config.toml
num_attention_heads = 12
norm_place = "pre"
norm_eps = 1e-05
positions = "rope"
rope_fraction = 0.25
attn_scale = 0.125
init_std_down = 0.0
optimizer = "muon_variant"
doc_mask = true
max_steps = 3201
MLP neurons of a small language model. Each row is named by its layer, matrix (down: output weights) and neuron, and shows model dimensions 176-239. Each number is 128 + 24 x the weight over its row's rms, rounded and kept within 0 to 255.
A block is one neuron, or neurons of one layer that tend to fire together. Before each block is what it responds to, as a language model described it from the Wikipedia text at the highest values.

Responds to: Final piece of a person's given name just before the surname, in cast lists, credits and tables, e.g. Celest-ine, Maur-ice, Feder-ica.
L5.down293 [137  82 132 118 153  91 122 115 149 131 115 121 125 156 137 156 137 153 138 142 108 140 137 126 127  99 131 115 139  96 130 118  83 125 124 152 150  93 146  93  92 119 124 143 120 133 133 107 126 132 104  95 136 133  97  93 177 129  90 118 119 131 116  88]
L5.down705 [115 155  76 135 129  95 120 139  87 122 129 122 121 147 115 136 158 148 150 127 124 128 153 156  91 126 106 108 180 124 143 120 103 170 143 130 135 140 155 175 115 127 128 126 109 122  77 155 136 137 107 126 132  85 136 141  98 137 144 114  78 182 166 122]
L5.down843 [138 106 120 134 149 134 144 106 140  91  93 103 155 125  91 161 154 128 152 113 134 127 151 137 128 146  96 113 153 110  89 112  98 169 123 149 150 105 138 111  68 118 136 134 159 154 100  68 107 151 130 153 101 152 117 114 144 145 158 174 122 136 135 121]
L5.down975 [110  72 133 130 120 153 114  86 156 184 127 111 149 103 133 138 138 163 124 138  43 156 150 116 115 114 129  88 119 100 127 105 117 148 110 101 130 115 106 117  79 149 124 158 128 130 144 108 110 119 150 156  84  96 114 131 119 137 121 154 144 130 159 139]
L5.down1103 [ 91 125 171 136 135 157 135 108 121 106 128 159 120  82 107  87  90 146 117  67 145 153 122 116  84 164 126 146 102 121 126 112 136 120 124 157  95 120 137 120  69 165 111 113 131 117 113 119 125 119 149 121 139 108 153 154 180 102 159 123 141 114 102 125]
L5.down1147 [149 122 147 118  94 110 137 123 165 127 129 142 107  89 146 169 103 195 118  65 137 152  83 129 125 140 204 111 122 149 136 125 100 203 138 132 161 147 104 144  84 111 104  98 130 124 155 176 129 127 148  97 147 120 135 149  79 139 136 155  94 122 146  98]
L5.down2332 [117  85 138 149 127  72 125  92 152 136 152  97 146 109 100 141 158 176 146 109 134 117 118 127  97  70 102 134 126 115 123 107 145 144 133 105 171 143 121  94  86 120 116 170 108 149 119 113 104 123 100  79 132 149 101 104 136 152 149 139 109 116 159 125]
L5.down2937 [144 100 147 119 120 114 148 157 153  97 126 115 113 155 113  99 156  92 171 130 137 130 116 168 132 125 129 136 114  94 106  96 151 122 132  94 148 129 167 124  79 169 154 163 153 110 187 149 154 144 117  99 118 137 166 124 147 145 127 104  72  64  85 122]

Responds to: Opening parentheses and slashes that start an annotation after a name or term, e.g. Mr. Blue (Edward, CPI(M), G/F, Electa/Rizzoli.
L2.down412 [115 150 159 104 129 120 187 156 121 176  97 127 155 149  93 109  97 142 151 129 125 152 156  91 168  87 121 132  68 109 173  78 127 146 111  83 149 143 165  84 139  83 128 141 122 149 169 119 123 154 136 129 129 130 151  97 109 162 136 106 120 115 130 135]

Responds to: Tokens in the middle of an unfinished proper name: inner word pieces (Fat-im-ids, Hen-ri-etta), periods after titles or initials (Mrs., Dr., Thomas A.), and "and" inside organization names (Standards and Technology).
L2.down1146 [109 160 102 142  58 140 134 165 154 102 136 110 154 106 170 197 157 150 132 119 132 175 123 132 139 151 127 122 114 122 136 141 114 136  96 104 112 119 107 115 131 139 137 107 142 135 141 129 154 139 127 173 121 140 124 118 107 136 159 133  61 130 112  99]

Responds to: Mostly an opening parenthesis (sometimes an opening quote) right after a full phrase, starting a note such as (5 KIA, (born 1805, (2002).
L6.down19 [101 153 124  84 117 137 151 112  95 112 110 130 148 134 155 108 149 168 124  76 143 154 157 133 158 133  78  94 162 145 127 167 106 127 110  97 108 138 111 123 131 158 106 139 132  87 160 109 144 109 172 139 148 131 152 102 117 138  96 153 117 158 144 141]
L6.down443 [148 128 134 130 113 101 131 105 128 162 134 123 107  94  98 128 120 122 151 126  77 160 124 135 146 151 148 126  86 120 128 109 119 129 102 159 145 111  79 148  94 145 105  51 136 134 128 109 131 118 144 122  83  93 137  99 110 151 137 107 107 150 152 116]
L6.down785 [143 131 120 128 153 126  65 134  82 117 155 129 113 111 123 140 127 165 106 119 162 147 155 108 172 138  69 143 146 156 108 124 143 125 122 104 128 132 132 139 122 105 191 101 153 140 108  88 166 118 110 133 102 124 136 132 133 123 121  81 106 103 114 152]
L6.down1410 [127  99 116  93 115 137 131 149 145  81 140  94 120 128 123 125 158 101 111 105 133 183 127 109 111  89 117 119 129 159 105 119  98 147 139 157 107 156 165 145 126 165 143 118 175 136 152 173  66  84 108 161 127 133 126 113 139 114 146 136 154 122 160 134]
L6.down1930 [112 139 131 142 159 138 106 160  99 152  74 137 131  65  83 138 131 148 101  95  94 131  94 138 149 117 112 126 121 124 108  80  82  60 125 150 143 138 130 124 120 126 155 190 119 139 128 119 157 135 131 140 127  93 174 122  96 161  86 108 157  95 147 155]
L6.down2076 [150 158 142 130 152 107 179 156 162 121 103 146 147 131 150 134 134 153 113 154 129 121 113 148 174 101 139 163 130 114 107 134 126 126 115 143 107 136 132  87 123 106 115 149 116 150 146 148 115  90 110 173  96 144 110 144 124 144 129 112 117 148 133 136]
L6.down2665 [104 149 142 142 122 133 106 162 172  84 130 133 134 111 106 159 128 136 137 165  91 113 136 126 123 125 104  99  73 147  94 114 135 154 132 136  94 114 148 119  94 170 114 130 127 101 116 101 156 135 134 122 157 134 154  88 124 124 130 124 102 160 129 165]
L6.down2834 [146 107 154 169 136  94  91 163 150  95 111 162 170 165 132 122 113 113 103 124 147 141 164 123 141  98 125  89  95 100 153 138 118 131 125 138 138 145  91 122 118 116 116 108 116 144 116 123 107 127 124 140 145 157 132 112 165 133 137 144  69 125 129 142]

Responds to: An opening parenthesis right after a name, time or phrase, just before an aside such as dates, time zones or notes: Creed II (2018), 4:30 pm (EDT.
L5.down679 [101 105 100 146 108  94 113 137 133 121 165 133 102 129 125 123 118 164  93 139  78 114 145 159 182 109 116 101 121 159 106 128 121 146 132 123 144 116 149  57 127 140 140 112 134 137 128 118  99 136 121 157 144 142 164 161 153 103 115 110 110 113 139 102]
L5.down945 [149 125 116 106 131 132 125 125 143 166 156 138 126 124  92 123  87 155 101 119 151 139 127 153  84 113 141 134 124 148 119 114 138  99 106 124 137 167 124 135  87 141 111 109 167 124  98  88  98 126 115 135 128 154 109 131 134 117 154  94 132  89 137 151]
L5.down1008 [ 93 136 154 136 111 121 109 146 107 150 111 141 115 120 131 121  93 185 116  84 112 124 124 153 122 151 139 131 143 140 110 139 122 168 109  95 118 153  77 113 103 111 120 123 135  70 140 133 151 128 138 159 172 135 113 120 131 124 159 144 141 130 107 122]
L5.down1278 [136 118 131 132 109  92 130 151 153 157 147 104 140 128  94 152 111 142 137 123  98 176 118  97 117 156  87 151 144  97 158 118 116  66 188 110 122 105  75 133 136 153 121 155 127 132 122  93 159 138 107 116  99  80 124 117 145 134 140 139 122 156 118 137]
L5.down1489 [176 179 124 134 141 133 105 141 119 167 159 116 126 159 126 118 141 100  77 169 112 114 123 170 117 113 151 119  92 133  70 107 130 139 100 131 106 105 103 118 155 141 113 112 154 132 112 125 135 146 127 126 164 125 129 132 140  87 112  97 103 132 117 135]
L5.down1668 [159 128 144 119 133 150 112 111 117 112 103 104 114 136 126  94  96 129 100 123 135 102 146 122 115 151 130 177 122 108 108 159 147 159 100 100 158 107 146 131  97 131 161 135 144 136 136 107  83  95 120 162 121 115 130 139 140 125 151 140  93 146 152 117]
L5.down1921 [166 134 144 133 118  72 158 125 132 103  81 133 177 139 114 137 140 166  96 143 135 149 156 113 165 122 162  89 148  67 137 120 125 103 136 116 153 154 162 127 123 119 142  87 127 122 138 100  87 117 126 124 127 100 102 135 141 112 130 124 144 109 168 155]
L5.down2009 [139 113 148 145 132 138 135 149 115 137 124 115 100  97 150 111 161 139  92  88 152 153 104  84 143 139 149 149 102 105 108 102 177 110 131  86 136 109 106 174  85 113 148 138 142 140  94 113 129 106 112 113 119 156 132 143 134 122 124 139 145 158 121 102]

Responds to: Given names or their final word pieces just before a surname, in tables, credits and prose: Yev-hen, Dimitri-os, Leonid, Dave.
L6.down289 [127  96 134 123 118 124 107  99 115 122 110 118 120 159 102 150 122 124 143 125 130 180 159 118 115 130 147 109 164  99 151 107 125 139 117 213 168 105 117  84  86 127 121 158 146 137 164 159  85 109 138  59  78 114 179 100 143 134 101 133 128 138 146 106]
L6.down1144 [138 112 155 171 120 167 176 114 133 110 139 126 146 155 126 109  83 145 140 184 142 107 163 112 159 108 135 159 108 120 124 122 118 123 172 111 127 101 139  81 127 142 107 130 129 124 119 157 111  90 140 172 152 152 157 127 122 162  89  90  89 126 121  98]
L6.down1397 [138 139 122 120 107 147 141 121 161 157 107  94 124 139 179 134  94 135 141  92 133 152 108  88 114 141 119 150 163 150 104 136 122 121 121 135 111 159 160  93 145 174  75 105 127 156 160 194 132 135 107 116 122 109 140 123 116 145 163 133 109 101 109 124]
L6.down1563 [116 131 125 140 151  67 162 118 187 148 133 117 127 103 117 140 175 157 151 110 165 118 121 161 118 102 119 137 117 103 132 130 135 106 106  84 150 120 175 112 137 118 156 169 106 152 104 107 109 131 121 101 142 120 116 138 163 162 140 150 117 164 117  77]
L6.down1822 [110 121 160  93 129 175 138 107 124 155 161 105 118 134  73 142 149 137 123 137 113 201 112 121 132 127 151 144 158 112 109 109 134 166 115 108 133 121 105 116 152 130 108 160 165 181 147 133 124  95 126 125 132 109 135 138 128 116 105 129 133 124 148 136]
L6.down1842 [198 146  91 113  96 110 152 126 110 130 119 118 119 121 150 107 109  98 131 109 115 127  95  94 129 139 109  73  79 148 122 121 141 130 111 134 159 139 165 156 138 133 179  92 123 122 117  80 108 112 133 111 127  84 115 124 174 152 111 105 141 123 106 161]
L6.down2172 [161  76 123 109 119 134 116  77 112 123 138 103 119 101 116 136 152 164 120 148 162 102 155 105 143  98  94 119 111  98 148 134 127 161  92 127 137 148 207 141 134 113 123  96 152 145 122 118 113  83 127 124  87 122 119 128 121 133 133 127 145 116 111 119]
L6.down2811 [152  81 131 173 124 123 162 143 163 128 147 125  98 103 105 204 150 161 123 153 147 127  89 115 100  84 150 146 133 108 119 145 153 109 123  86  86 153 148 147 194 130 131 119 116 187 114 109  79 111 160 104 133 152 110 140 118 152 192 133 115 111 139  99]